python train.py --head_dim=128 --vocab_size=8192 --norm_eps=1e-06 --rope_theta=1110.0 --rope_fraction=1.0 --attn_scale=0.0884 --init_std_qkv=0.0181 --init_std_o=0.0 --init_std_up=0.0181 --learning_rate=0.0014 --lr_mult_o=2.0 --batch_tokens=32768 --dataset="wikipedia_en"
MLP neurons of a small language model. Each row is named by its layer, matrix (gate and up: input weights) and neuron, and shows model dimensions 0-127. Each number is 128 + 32 x the weight over its row's rms, rounded and kept within 0 to 255. Numbers have three digits each. A neuron's up and down rows have the sign that makes its largest values positive.
A block is one neuron, or neurons of one layer that tend to fire together. After each block is what it responds to, as a language model described it from the Wikipedia text at the highest values.

L20.gate52:089166170156106150123102152142111152157140091134167174140161111147124150095186166060188114112121158083092136154115114134136173115186131122117145128096122092108086131108138127106178153095124148086113165157153115110144135118134127118091109140129116186068102115118131139118103088110167128096153151130144087182102157135099156138097124170153122115137152180079132113099076185084114163161112
L20.up52:123207056169146089120132147129089144116213111088103169159177150134105094119144116061137099130131145088113118112114098146137138128135183175138144077094091112138108138056091129107167127054127151095184185104106108143140166131139166179178074167163140162113128080125141148134132116080115096155123101128138131142113143110088146124120109130092115138191133142069091173093093192184140109109046
Description: Prepositions and -ing participle endings that open a phrase after a comma or clause, such as over, under, around, sp-aring, ow-ing, recording.

L14.gate6:124088095158161147132142159107180159127164117136114093067119076140155102129094189094160195163154075125160190156151142099133166160133110117155201169140136063123156142143117183126153089123198124123154170150188065136163120115123113159165157175073173141139155135150174103089116112091146117092135107097131132126112173146088150136137110179131166153065093116077083119064100172109127179088088
L14.up6:124148106153154103085141155119106143109164142108101136128127164092166115090143114173141131164109104120130126145135104165132115127124129129135209097152126058119148170153118218102112070186099155109150141170205107118155111145130123139112150121058158152144142129146110112126148108108128106060136115155115120183165169161045140160123104124138118129146153090064143130123141156099130149052058
L14.gate107:057129076123137177182180124136178149122101161108186128109115073099095111101157085160169111126105138092155151145150163126087165138101137133120114183129159175146108153150099129113098098170109084136072136109042172132142149103148052199136159153098079131098125191124126130076127116205164187149099136091160153143180120140105135112156133107160082067137114118124173118127125145111100109077154
L14.up107:138085133095094101172141086124111127125116093161134076123120179149129139111098060111127123168138139168126124124181139098169145099097127142093141128142119083082086106157105129070132097148149154086213142089136155054141098144148110095206154134112076177188156155144135115188099119176151138124107086137158126190197125051099141045129142164134074127100082116119110092073072114151134117144067
L14.gate147:102130150137133145125165122099131170088148048156135121133102121203128103111118126087128131093106187141152118143173154049137056123143113086145105128121105118162083181095164128083120134139143149179177081167124107151112106089126086054130104127136103120070108121156124124130162150153126187096105098148156120125116163158072144120083148126077121127076119102162115125109134115160141131074145
L14.up147:112095128134131071137104127142073146140173082139104153169135163148105183151115151081176112207159115057173124107156103125154147140150125116117159123134157185116077131174089100128126144141086105142154159137149086110146184101139117155097129151117075119154161140146152154161117150188082096107113084163164132083119114146206094062083203118146122114120132127120108173147078126099101123159171
L14.gate350:130079128124135099099121150144135158133118110060064149148084100187137069123141104096143153114160160145176104132100068153134134135108171078143157163142129102119137143061108102156118148177082169180112083042114147144120128125142121095171127090136115128097119198118160119162158134116122139076077140131194122081160073101141176164127191196105142136127181179144156127111138137115153141111062
L14.up350:130122146145133097138134098138156115091133158119110210186133130103186139150103094085142115127145105082130085120127169110167119118111110191092126139214133131161118115126132081126117061116083163084155109133134123191168148086069160079136136150134149111111070093156127191029122124098052155092083120137162195155147121114143096116129160173094108149172203104124196032103180151110093073118143
L14.gate641:092044108150132147129114098110149131090140094145142082112080138122138176111133116131167109076137121113145117131126090119129195139049134138113110154095109169118085141190170072116066142100100146064126081159139137071064160187100181166154093165115137107137092078142132133123157145129063147121145140114183144122180142141132112135131187143138147098146113106109101174063161068100094219081125
L14.up641:118100115128153141155167190102162088175199050125130095119168129121120181171150089105099084130134119096147023114176179106155178146107107087205154133101152135136164120085108094089113132113083104151102136157125130123127176124124185136145095133181146096144142118120135095079107098141154094154143122141078145147194218161215164050106111133119169110120070123095124101130131128117207073110085
L14.gate655:166145117163119150118109109147136110141141113141105148120120121097063133153201118089145111194116128175088179123162146103107163125057157230167106118092117111011155154120115185124107082136056125114136053145181126112142157125146116092067148211112122125105129127185182112119131164104138166120157150139130170160145090126127098118091121132170110178167128141108074089131103118095182183081079
L14.up655:116070139142097078111157098136109137115087113169129071150139101169088117160156128111161115147179099123188140095139155118104130102118086050099178129110106112173055068121076136175131115108149154117189125109100113157126108117141154174149056107165119121087128059154078156106176102135145074203132081049089161137110129146178109122146113020107118170154164139091184155161082140125152138112079
L14.gate730:124089110085114097132142139108160106147147210095155170077119166085160126134149125162156175170142101073130095135138123109186139103125083098112069104152127108139137087108149185190151163159157152164153148152115158113139095117086108130145114065136069127122143149137083103090137133076119098135152115163127088115120119143154110135173098102174112219115117107072122108179150146132096171179144
L14.up730:124132087134119144098138128156107106148194166095125095129107110138139079147123130123104089140135110142137091133073123136166150124153128119168099116133104091155078173098133104105126099126200132126073094113139176103142117079167146163158062116083071122166108165133101147085177113093083150181125118122089130121083112147098118155154117129146190156136059146148121102081098117140124150167123
L14.gate757:113130169119090147195128106180156097077112100145178057146186098155112077121134117098097121106089080133091175151103141110157132134144125113092135072091131163150118193136118088120107100150100120124196130128194171092071192163116114145106100047080110149155172117155097140123059074129095195208134102149130158100149096150050142099093169084102164097072095134103154101106088113088098160101181
L14.up757:124128123121170117097110051133103096184128165099139129156105100131119134134174132126205121095133157074143170136134144104145143112109131125117070086173123076147099134098149092125065106201104149138104141179134125100079141113088141145149134109111115108115146125155168178078146120106042118180094064151141127135155141134105165087103175138154114117086163116149137130071114091104095123110141
Description: Newline tokens ending a line, mostly right after the final pipe of a markdown table header row (| Year | Title | Role |), also after section headings, sentences, and list-introducing colons.

L14.gate46:204134149174130169120140104158143190134164148140132165149097115150206110090119121102118167119102141146087145145119100207091158153146105140081213107135114137137113123079128069115165151068145068137103107159141143140122095165119148128134175141120151150086143096129129094170110100096091136081187109136104171151142157129124132114105146113156071129131136114111109129219131112145117151160073
L14.up46:133171139173131097117127098114162143095129105082218147114109146152108092097124176166093132131064150192085119117129119085144124104085113148181146108157117113139138124058169141123100139110079121075116123108156102107177121170120185138126103173113087155048090114138158125181145149111092149094126058101126092191129132114159163050093114112126100060176153167133099090132092164108186128130090
L14.gate51:142160103075098110142088099166187096066098181168131147116156157161162113080148148127149135128114141130139129075114165175123106140148123162092108208160127135059098123183152159138082079165093119186104149118094123132182134117108069133111169147113101160143112140160169203147056136071177095105165080129125098046092171128107104183103130123085124136144116162114149089144116172091098142118102
L14.up51:146110099167124086100107113132089143086154157103129088153178007107102195096158133136119223124150112163132110179090149138179117123121116116086110206142127160092166106137135110109093142176135107193123150121107152146124160136131139172120099119184104149162105106097114126155163111101103109101101110125148075075096166162107103111139157090141152102191121192126161173126146122119190144135121
L14.gate70:174160121127112131111123156091151161141128096181175088153110133110139129085139202112174087116157133095129116160116149139101158057121096149137137142082120138140135156084111091049104108109123162089158149113107133138097090042141103229113211117132183140086156130107081092097142121107144099149116117103065104154097145183112139128096078175100106110074160126123073158066090170100154156099079
L14.up70:112144141143044091159100111134147131099149123150147117088127111099132180124154176147066114087129137125091108110131089165156122137115122149126099107099132095078132135196125145052111124148188164061142136107127043148128124094134183113159140078140139150093143113068100128130156136163164110135196158131077142127109137140106164147115105146126168137148145161165139123103139111092150143160134
L14.gate78:109158094157084096113167080117138187141136129155131175133095096155161144116134103106103108122095126099118128225079107067153148152130141067164093102079099087154145122159118140091116139174120166147119126140137148132102140152103121097151044129111136117144110114133209083109104100081131218133164127145105134094122074150169111160124111093132134150085100142130129117156108141106125181088107
L14.up78:176081115096121184121068152117147177078126133138160120148126161129132097162137116125125109093093092123122101078117204169151156136121119116115130116094153083066072114131127155143102110127168129079176076093248157117135091070149056107213120140146123114143135097132105155118147123145169104105197138178129134089146184124137101140126124085111156115098118108143186140102156080117110138131152
L14.gate149:078119156097145091064122090132145167143135171141109144140129065184128125132083180145104140099132186088063090114079066164157114133057127141197128148091077120156174125085151155075058144134126152130183181112147126065128103148166098090139102110115120137090081112087111138140081160104114169139127128127113137177157167113124079134067126147129063117146145162131148191142124115141113127112088
L14.up149:139047156123178148165135130159112120146105161115124115180034127084103157110103167099127102097125160090173129196090170146165101137103167181170110100182147171160162174072077126099097127060129126144152084127073136099119110146179114195166099084069124138144109123148130088238060097145123144089173113149166166101110138142112073126166138120174152113150118115111136162114101111145063148139090
L14.gate178:128128091143127132148166123141130151138142141124100121146144179086136154176041074141117130115107129089119136135102160134160145132108111096055123128110133141139089145129110111058146168146175157082160081111124114098122097095138191198056135122056167111117148151149118164070135193114102081131192174173165109090084143102105115167116074100143051124126161154096097089172141194104152193115098
L14.up178:112212150105094069091163101075105135170161150131133101085168153162108046114134124094130175096165070116076096111167086087134113124135141106136145164136071171103112085170140147116098121052123076139106115148158186120059150057125122118153068162104120164130121092196138090156083124129142179147145105168074149131102112155083169149159126110175113145086126135113152159159140076116175119199181
L14.gate645:150142123102128146131117124175129165072140129092188086176110109096122117128162156134117142112133149102110077125145127086099187083096111124143163153092114123151102127186149173102073146134184115087180154137103135161132076138184169165177138156132088152151061118136103135132154168152171134107061180136110144154160093173150111137147164128141106092094146189126125113124112156160158158103191
L14.up645:111202159140128083101176087099167163087108135052165165124148095126093124172157160131120139074179143124125118137139094100129142090105138144130106123103116143105157169119096100073118104129121105152167075127152181106049133134121163189002129145180123124076155112091115135129145182076103112135129173173138110107137161139112092133099108174098173146164108178169102114135147175114136112158080
L14.gate693:098121169112070149131133103105170127131125085118164098115141129141102151109155132203082188122123084093087121181149136181138166120079158187131092158148127122111168124107129120109126103119152127087089104097172112085098122116097137169143139105114205104100113079160120147050107086128115153108141108080091168115084130142082119135161137191117116179091093130141194160133112102114101188103102
L14.up693:134120145184089133083115132046178115123146153079165107104112085109103184179130194175095143123163139138083128062124089212138108145118122101124137140155120092145137143141122159121146171130150151120184168142076127112118140114072091163138110125151127212165149069115086092196095119114159101160118079143168122110151179141122114105117100169130173109095136132134136163130077117061124209106122
Description: Function words opening a comparison or fixed frame, like "not as influential as", "so serious that", "as follows"; also stray mid-word name pieces.

L20.gate246:158133137095112105146124104076085109146093104060069113178100089099151166148177143125159126108172137107155096128149147121107109096163107151123115122140130086122116098180127159104126127145109130153110109157144142144085158190094114124183183116106161132117054154146129118097107111128024135156124153190149078145108157119135059071091217126150160130096084111127057168136136128152138132125083
L20.up246:176111074133159169143096101088099114137125115131107096152167078094127125111128124119106099150150166086083055139159095101130108045208097146109105163130074141108080104137143112123149099139086114178092109148120162135167120107143157086177170162126117158129082077141120188080105140144114105137150082139140081113169150140081075109093172114116146110130075125089134164179164139156102184119119
Description: Line breaks closing a row of a wiki-style pipe table, right after the final |, e.g. sports results, election polls, chart positions.

L22.gate0:136209116105129148133112150151196118122129133125134158157140164174142138158102144107131138109121153102111146111153120083102084150096120158107126086129079146164083156096083134146113157137140187071158092127086093173079101149159100057132094131102100139106136134158077134085082201159099154100112127100167156070097171108126075069173074065143082123159102162110163152161140121140082178077140
L22.up0:104122107094167106142158178202118160167118133136098094132081116142128179147062156139091089157111121094138123123112104085095118137125136150124177114114131133139038160134122142130140164186118161127110105104064108145105089125123146106141108130152076190040144078119121162138100177136124132115081097091134153083103179172119127143132105064100119144162169113096136134167134075132065153119110
L22.gate51:137128163138082154102100117121134158167153113100176142138153067103107137095175128109086111126127035127134078110139120165093099082080140135057182069187108076075094189155162134107123152165126153173157150065117133068077092169150162138152117110141114149076114159099159181151117112122081114085123123182157111103122140108148122122108153139126077127130076157070181128112129136148142139160065
L22.up51:115077119169161190214079113132188116116141065113165124154123129125137173158114131090173115118090130129194161137174118097072039125102075118125158090159141106083120134092130111109133135095047154099148082154168137139122083123068158070132169142122168082114077078138139218080036156166138128121108129196089192070130205130078109175130116083150118100162156145105126134117113157095102093085164
L22.gate165:189170089074137085187114088094113101100078173167168129153159102172152124134086164180154114163135119147128131080124121127127138098147122103144170134190114054099176097149207124192160177159082141135122102149151201144158101142126152116156129160153125110171190166026150178137102148084120101162069124131175157081183126130149102062132124109166124112109152100149112166133096142132146139148121
L22.up165:100203108065167059188108144130148165112151109123155128135157129170174124072125169172124151129102094122074061176110111152193129141125152162154208110068167125107198141094177125171059103167175109165161094163136155146108095156120080159175164143144139117171106113111095126120102112127141130146095106120099149097175111111093183083125072109127125141117127074148115153131147170125084196167126
L22.gate267:117164037133137182110157138133165092160191150100104147127121101175177142138175148081130142145143135145129131151165187150071152136137109120082123144097181143119132087084156113144113140102105169108133137199138083150106153125150138104117118124115102167124100186128161181111109146123097173141098094136117084031132121068117094200132079132164133061118052168123145068161151127127041142078111
L22.up267:136126076106109125120150123072129120150173153130213078180148183142145116151102141079156176083161180174093167148115085083091130068175116102201115144114148098150174176130177093183157112086135151108169122118089106141156102132174080082141083161117154108122100086151170143151131129082146175167094157101045102092146143114153086173160073121110203153155149125152089176124163122149088128088113
L22.gate307:088114114161119069127077142153131140128137174076163085181151143113134116133117129130090151120127161152148122108115105143093163142163183151152108117146149152099116114145064098137146182188103131113155140143125127124163159138151114069138091104123099165160202121104158189147121158167148186142099105096145067180169135093121129169133101134122091163180054133080100081162122093168136117077101
L22.up307:091132085099197149108087091119128211147171142119096074157140126106231137087108073188096118055118156127081137136121103129130128127157122147105126107128140111114084113137078163097079165137074117124181120150129160120143151162114153086164122091172082141120140123117105202116112097131105143142090148071128091171120123094140161178113149127085100109164151139147110102158199112112122168106139
L22.gate491:154146107085117133136137139182217109155135094079170112140105114169076105106105173127143099102116186084120141102150063138122090139154107141123144145194095131163147128098120058158081152137109138123174129173098075145112161108151117106153120132061107106146155175169099095180148151157087081052125080149101180113098183151122131110166112155165137085131177149105149181135163090166183134132083
L22.up491:185095123104126131107105090151123132192133107060145162079126151178072165101088138123174058118141146055136132117064108072113114204178168164116105106197161089138100128156151065147099141175152088096131141118123111166131171157158077136133103118104078118102145143161109139128170126104111132106124049196118161138059188148109195132161130121119145052077158129150137124167150070116102149193117
L22.gate514:155120144099135124162127103135124154110110089135139168145152131159145133140157133119088092140119122132112068127193129090132123134097143149133152193165156079113127163202104138127090099128104150158138185074149085121123121099075101136138149075128093140119207121130103111082145128121169107164056055165129057129159069134123115070168122133128098088164129095136130059117133097137154133091157
L22.up514:137161118160168160107153157123105147129125067073156179128130097079109165138109084128112134133209173166088101099109125150144154123109128102166062073103166073117171107136143101157120117119115132143142073175200081118072178101116161117159166109109104070141121127094054077125160113109098049162093128075123125099176150176107091150118161119090095162099106157085176142128105168071128180176108
L22.gate687:131112119114181174111126093077102153178144149145157105155164092182161219150080142083167145110180097153064052116181091107100152084156181045131105199101108123156128139132129130142141189168138140153177089116168171126088133124155107171111155104138156148161074116123168115101162109109127084110162129113178146084221119123114141090119142101127152175150129149122161158143132109172135145126079
L22.up687:101104100115118174144149071140134157126089121165159109148155124135124150091092180104150090081103169095098123170138140121101089145105197152129086103083125146177160096120120097152107130177105125138138112112152144150173147103132127126098193087136098117137106145136161136085106109139159080112099161112112118093146102143081169116109123108083159158162118123134121072169123162165152167125076
Description: Fires on tokens that complete a verb or noun phrase before a preposition, like under(gone), changed, der(ived), degree, and on table line breaks after a pipe.

L22.gate60:125162158132179127103143126088138136085148171150093128081081146161094053193134103121052078106130123111094129134143093128128141103134113091131093108136092113146152132066154118123087093089118108161137136090127071074140137117099085128159203102093145139189116194132171159130128107152117110089038097115135129106147094138102113121161134113162102117128125082130120161126115128065185126127130
L22.up60:133111119128128115095088157185126085062066108149171132140088121142135081129161108099115116122126090160118118148087088134113110106149139165124107136107129111079063079153162094129102109062089143115083156119126108167148143116176136081227124157088124138148082147135148151172194125075110162119098133144166163174128077131153122102125152145139193166110055133160194158110065102137149091087168
L22.gate70:158151144128069125139106148168075082132131042111068145117147158174109150064161100152113096056139114181124161180084140172157130163075110129160100144104130082116109153117117111157127093112146104103157137116169110113139190131141105082129146104124138153155110160110115123118175114150164126090120132109122154155172115119082149098110136141114163148140162117130135116181152071105076112170149
L22.up70:126128064168122078125113110127102128102173123158097068115117092082181132136103126130095115097128129142111133044136111157133111085120047128178148097128107125141084102155169153153146122160173205113137156127146131144118081115124063093165112163132174101159137103081158145122149119123147138107051183141094100119176089151093112122156171146103135095075165130138129157159172085111185139208173
L22.gate104:107090115126142167143101161129097045036145111149131116142103149106146104115154052118094043078124102075134160135122135170134156055112137125150130141149153110126176138128110195152103176162128180140178116095116135080096147144115197096165162151083165147162131126131151154135113134088199097143070113159147129115155120085135128065168155107145179100128106110124099145155135158143094144117082
L22.up104:127080080131180094170083149074202172103156124082092155123108155164129123094123122142146125117170108109082168048103133135142103144092109194170118105134173136228173134112145163139097136205113165115154086071119104125143099152132156126147183087130144120141144136133157163132135176096130078122083156169107154164132149145134090106150138118136145179160130150112119194130185118112075113083097
L22.gate138:119141194179171137137121121074109152115153146149178164161123123117129131132155135144088117102164107181120069142185117137144206093119133074163135155222123124183162153095169112122065139136120152114149146113133164160158113161143093122164094188153160104148110115128163164134202152121125137126139154150106183092153153176172121104104160058119150143139099150122098143147129125096133121128172
L22.up138:119134180143080104175105126153117145096112125118134178135106135129106063116114116153112136095151087144152155111116104156119149118178090098143068125186137146142177100078141152140117112123147166129145049111132088173206143127184060049180124131132223112117123078169141168117142120156098147176118162101120159121124151156148141100154161067163145119209119160144161092155200100133123110091166
L22.gate236:172097137114128066120103136141138106162096063057134143158109122121089088141132143175150124149085059111177113160140113186119134125142138168113117214100104130138134085114127161141097074183118063169084152153069084068129168110174132080169133105132132079084054151140154125081134154077102119162148089127112084151113091073133108148181100097140161130127130094112192139098097161089101126099126
L22.up236:069097114123134159118163098121126086070181081145123146175165114135118141111151092094098063085105156151090147087081136163103129161094097115138163180117171142143096107139103164119092124152083133130095090087136146119174118091090118126124116165117137109140099108113125110102171107143080130104095186122114082182143126167089122111070139101128097126196167170078123089173132106107120122134123
L22.gate287:165098192194081150147132142123115051135164110094081163114150157088099142112148143132105134133147123056119111186112101109137151073048164121161146093146067194119110116067135078134133075153172162137146090112135162114120195121097083132123150107081103070138147151138169075244165109093172101185101125115072119112108144141104105120106109108149167154140038111134100134110123095133074136186138
L22.up287:143128138166135152175131113142154113128169063111166142091118076132146163089137158120125153163173131095140092202120148132137129113101140142180137109150126150138080080093111111200112115081147152105110145198144109132170157148041119092124195126139069162181117177123190118174205172132107103120060170139065105114123171107115150122112132125152187137131150146161143128128102135130097179173124
L22.gate369:126158079112120140139131071122124218116098150123138115155138216147126181122075139093154124136139119133154131085151183135121129133111095179141099101162167068181116216170067131154092100170140138098123117115108069148217144152099122075100146128092146122170167133087105198117118221125149127176124114135113120174157113101153144126204162088151136134121103142139166136115124096092113114122139
L22.up369:138130084108105134115070138101122169111112142136128128169061127133099099104075130046075132128169124115124127118081169127122114105147104138177101203146208147147107129103056140143071124146152121058123132108063061107150165126133123083129130134154171074148126126121099162106158217100125128182145100101124088115142098083197097190125129120080114176138159125081168074085174132088164117108119
L22.gate697:117137033154154152135186135157130187144148122136161142168081151153191158111109152127103147150122121071117127159107097200153089107070138094089177122095158162118098109108101143072135099043101152133126167099117144098141167177101102099100100097158174130108141120123188187069116145144111129121186126088089141227130101113112137079118103128132124142087127143096141106109078151142121113090125
L22.up697:169142163170199136152137196101134091109199134131100115156176202075169154111080132057127105111164116062114090109105171172126091130135136071112153102180185134166119119115161124141159149073077119129111166081149161138080128141131123164152125115137156129161115134161161156138106139189095144149150111110143174184200103058120137110107146138128137115096120132064059131197098085137198106136091
Description: Words just before a named institution, place or opponent, such as from and at before universities (earned a PhD from, buried at), or table pipes before team names.

L14.gate9:100096147154159127164087109111081142090104175073168152140100110080116088107127137138114183130152125059105125097150160105126115113098063195222139098154148112117150158167126178151154076108135140122130098128105087071155107069088097093083105142118179094134110065195206099187128150150122132108092125121129147112138139053191157117098161120166093116088090161125144117127162094185179103177122
L14.up9:101128166139178143188101143186186138144092092148062108107143074099069091150135069122146194095142097149133156158152151081138066157061094192126115165177172127071068102126129141124153091127125104115166098103140152146088147146118092123154052177145094114118066161075132132166114108142150128134141084148101118094160116101137177121084132150095136122105136128139185122150139102109146111114122
L14.gate56:103136179134109161129153120138124125115084173142120115103185082083116157157166132070112094167113122159170176203120041096142098101072129148070200154131124130115145143087131101084152145164101109153111131130162089090116116169173152142123094133109176031123069135162134154133146173203175152096161123071085147098158171147165099107146128096094114176124157167126070125162196093161041150097127
L14.up56:063115146123128161126102077098097172149112182126120116148148084079124178152117134113124159085168123097130157139071108085210163100110162146098141172095144143084140170108146144133110172172102142144147122110094135184132188117127167114142090187111043116108132082166087152170163119139125126180192117105098129134166179161107134150153065106129087168133113096103138166130155152122088143136176
L14.gate68:126192112179148158065100126096175077121121109126161163134099102136114130140173124166155156128064076168159137159117135069084115133151129146158144165131156133130158053097118150123125174153123185100097135180153121091058109109130121096087103120102124079114143152147141132146126100151127156122145101102083155165075177103132051115166155159183105134105102118084180119113164085159104080109127
L14.up68:115150130075108117182083116117188129138100100082111123097058141134159163131109098099121098153165090094135132145131174096137127182125067098143149128112110168073128165089153122192130137071154161131151140097139125128130135114133086090103093162107147090094136104159144102137149113192151103095136075031119123059152166134191165037181097129114118156127091093136086132088157129098100102144118
L14.gate389:144146109108160169134091133140126162128128095149108114066043109134169117146067118182134090168147174164131099136120073149098159083131123088123090045133138168073117077101134072113141138136154098115115096131185138139151177155150138091119112123176119108137140126091136097126119136128132124185100150135113152158152163091100193110098154108094095167148084123155155125144166137040189124118132
L14.up389:129158155081100136159085094109137120117137196150150116144104120082140157170116143082137129127113154185036122180146152142087175152160100145112178172114161116187120103098093055135139095216130129134111127142178125124144101186201169060163176147090134095113115134119132191138149193087121123085114092111121131120131078116122096168123138159101163130143163147104112073107107056160155093150109
L14.gate495:140142088122101154101106081121118113143103106183153142110138088111088038115078121143129177092075118158161117122131137151123147191149126134073156090140119224107071125100171096132068096148145160079114095077086147139138076158098105164090087127153111153151113150097146141112117184166109189152051131137116115103143109085142141103148149138140094171099122079139098166152167099146144155091136
L14.up495:133140149090119127141070110156141087118139187115104155149171072103142094115087125096140120181064095145158094203167186141134156141133122114065125128189103178158118198107113113139108131113106141122097115160102118145123139165096107136129144157151124132125114203168128157137120082123082155106080113155131109118114105064083150063152114181154099167120154141130127143162098156083135156153151
L14.gate583:136175096132072137147129134103105142117124120112131134155130151084131098154174158149153155110144096114184135139144165131087186182108102163079116048106131095113112137112095099166099079161178118118092076193130094115155159181151113081058153132068135141101063160190146148161120102070142143124095140076127125106162128176142106125073162100142054163098127145102135139114100125109166118140105
L14.up583:128073156103145151138135069108164132184122135083067166119111148149139157136135135069167122085133130178201147157093068170102191136159179156098114125136103111178137115102118218141090087114162141088165126167165148122113131100165139118082126093112167108112139097085178127120098136152110072138108149144162163161116107076108105072108146095081141128169134110114110162116122105130125091180110
L14.gate712:154151121161107112121127162153128124147107098093155118070099153184104122122098132130099133082137056126114124095115110161079201092089108136169175178159114158119108087130120130130149120104117089135129118163104116094166098114143130129115146131108170129129090108178117121175137072124112128164116111136129087067159083115085163184191132097112092115126125189103115104148187088099123139094187
L14.up712:114154179144103177122134132121159137117148085091110165166079067158167155086124109158063121046126142121177162110106126181126156103088127086121111106042123142164105111094113116062125145133088146077147121139099186208122142167171132102126180066085139136111083113154090079115140059143117142129171137168097170088090064129128148134128181172151066185097182166166084129130111105113079120106170
L14.gate719:131074164136134115104125110142110094144122099142062110178150172125105062115046121117154148088192141083180111089137137162143117158117141134104170103193137162156123139097111131187104103132172109123109136140163125091121117128110073081134157128130116063132123164088148113106121137107159096121156198092132082118140193095065105110078174149169061140056087122101106119173125098152130124136127
L14.up719:105155129175160133181125151166123103123108105119152088106086180116204154122113103098147127099080152133118122191078186099151132137149167153150064096076085178120114119104169111144114165190089176084056157184160192147122159078091197093143109102150122128174104125129164090134131203131153127168155079109135077199143105095149106116116119166125144099114157088114121107165101138135132065098099
Description: Fires on prepositions like from or at introducing an institution in education bios ("degree from Dartmouth", "student at Lincoln's Inn"); weaker on assorted mid-word and function tokens.

L22.gate22:117118086169134114106108118097094088122108118129082083069150120165166172141156117106134144075116126165124112083150135099129196113149092109155105094158169146133103087092123082111113138133117110143109129124131113144096129103124075097168144127140149143068107187166092096161112094092121117116109081084096125057111138078123174107185116139135147085127124160141077154177101130123117140144063
L22.up22:145091091107084136126081098104078126087091115157158107106129174150119158136172133171119115129096146130115059123123137188084119172096139119170126112139091141187164144128122100138081119147143145150133154117187126153136149168123147126151114213077111119100135121083075137175216160158098016111125105087114132176144163085086165143158092195126159113159080118146143132073077077170107103106120
L22.gate127:172090153106039123140115166122090108103100101144117143066140108125136121121143088087194132114184107136100101142114178103141101109110080159108121168110163181120110146120109125087140109111146160123131111075094100111163090102107117143111186149111147141139131204127071136105116154129149114128137142130181105095101091164158215079131096132169134104157106140065152141172091124146154138111108
L22.up127:176123102176130098177200115165119189118094172179080095164129112050077091118120147123135166059079131146136088099073133129115148139112123147139146085154140144126142181139142195135145130071134176127142130154120087125096095184144134195096202184117114157141142086153082112121113138217125126116135134064094143130124100100077171155143122143119045097143131084120124100133132144151127153117092
L22.gate408:125087157161154113113115205115136164110091106179087153098094116082140117122127136130136114134092098138122130133174119086143097088082135141153180181162129136119108086140065144139097130129219169124136043121077102105126109111146106123095129143126132182132070094098048141115089130155157165101147179165140148148136123105122144132081135111115117096078076138067046107133135131066118115162147
L22.up408:046098142165146123103054125133127184118128077164193145105161071152187094135068113106129153141142151158151144158181084127129131143077141089156149139163124057092098117087074085182131118101101127059170051119121139163094168118102112134107168159165156095087088105111123113167086150159114122098131144078125100096098134105096178146143112134168141118166102185128172070130121099190164151109148
L22.gate515:110146155149054103144146123143061149044137123065090190138203116154139169161149214126204145144197202106083095137149141115128160129097118147089157159062117164126106123082128104096137129109100114091162140134152135146142122167098091130105125130104118173132125152106112135168188167136106128157102109126125105063085112116137088054138072094094115163127109085062119178134149142151151081118098
L22.up515:111104150121070093136163122095111153100083115117160184124187146202151165083157183153198164133169180149151087119107101162155158043162113123104172137099122153126108177117104133091166136138092083139135085142108082165070136143148102088096098111111107148135196172107063114159134150169134079184104084103127141113095118065116150109102097079140130105156123146066141141105130071120110153126102
L22.gate541:150178217122090126140141112061141142167123083171099106164179174150175177059155077187114151142157121099095062139116107107101158143124131144120170128125138128137162144107137140175076093114120138085079143080137126171160167168081090171088109102044141143125141160114199126184151086134158118113151090108135160138076090084095135096156077169130153105120171166179163125112048105125115073123109
L22.up541:110105128165089064133125146128135134196140101194105106195134089177173106115161120122145114092134181122055178079074155091138149126125087104111117109143154122119164136112183178107116096124110116125146138083161110133134086159128131144121087107108150175079124101069110114152162153152076096063078133156140156119069121145125141163096091132136103082112139163111122134089091106163183083123161
L22.gate561:087152098127165124153101126044142197114136163169132101136134116138194138056113118155125166123101108140078100137147149105116128168064174102106146096098171152110143135114063123146074126079083170103089116052071141135138104153153139118104117131105162164126128112157191148115141123169119173127135090105143128150131108125142090150161108134139100074078115111083088105120112101104064122089127
L22.up561:144119071139104147109080121111091129122113147176086096140118189098146163086136086160141162156133132130102136171179098142110064116121095093087108108147133103101181107112102168101098097026125143078102173133102118124108067105123038113150134144138123160143152140161108129181063186110151131105093146055165107103082086156202090078104087089123061089126071147145087145096076116041093179114156
L22.gate600:137138109179163109141151125122096090090158112141156116142114125197138150113148115097155164132191175137137085095196145102114135132099157082116145129099097102110121148136124094082127173102146182103106059113103110099117104137091133121073170108122109173147121068140143142086081107139114138200107142098153119102190124129093125129170084117093151133188154143039076188134117131164177181074143
L22.up600:168086159122174137131113094082083141139120166135126202134146101129116149135132129134136160132127166135115138124125115058134119065146107170120114159189101123124110102175057152138115131123109138139168156132083110131134126127212106134119175155121157138054103068134158190103066151167139092127111154121148122129141154099191108114110131126143114126084138101179142076141083040098068158162087
L22.gate632:108136163138087133114109094112091138109070113171155123152197123129062125153211122103083117132103170092175126094204175123117072168146143136136123136137137128118151100133126150133127173087174181146114156147194108143169080149053084109156108116086156067130183156140169145122115102163123119149139129107141074118113102132101124099176116157133123135141094076115190144225184079107099155109126
L22.up632:101153157127088167168135111153129105127131108113156151113121123093136094154162055089111128152135149110229104145140132146136102121134097112190160127057144127081157162110115077122155128112151104116166128159061122096087121159115097201142097158115151139136096102187148149200077137157152158069127175159150146173153121121095188133139116123077154111123137128131115167091171065145058081148117
Description: Mostly the second piece of a capitalized verb inside quoted song or episode titles (T-ake, M-ake, T-ell, W-as), plus sentence-opening connectives like However, By and Consequently, and verbs such as continued or play.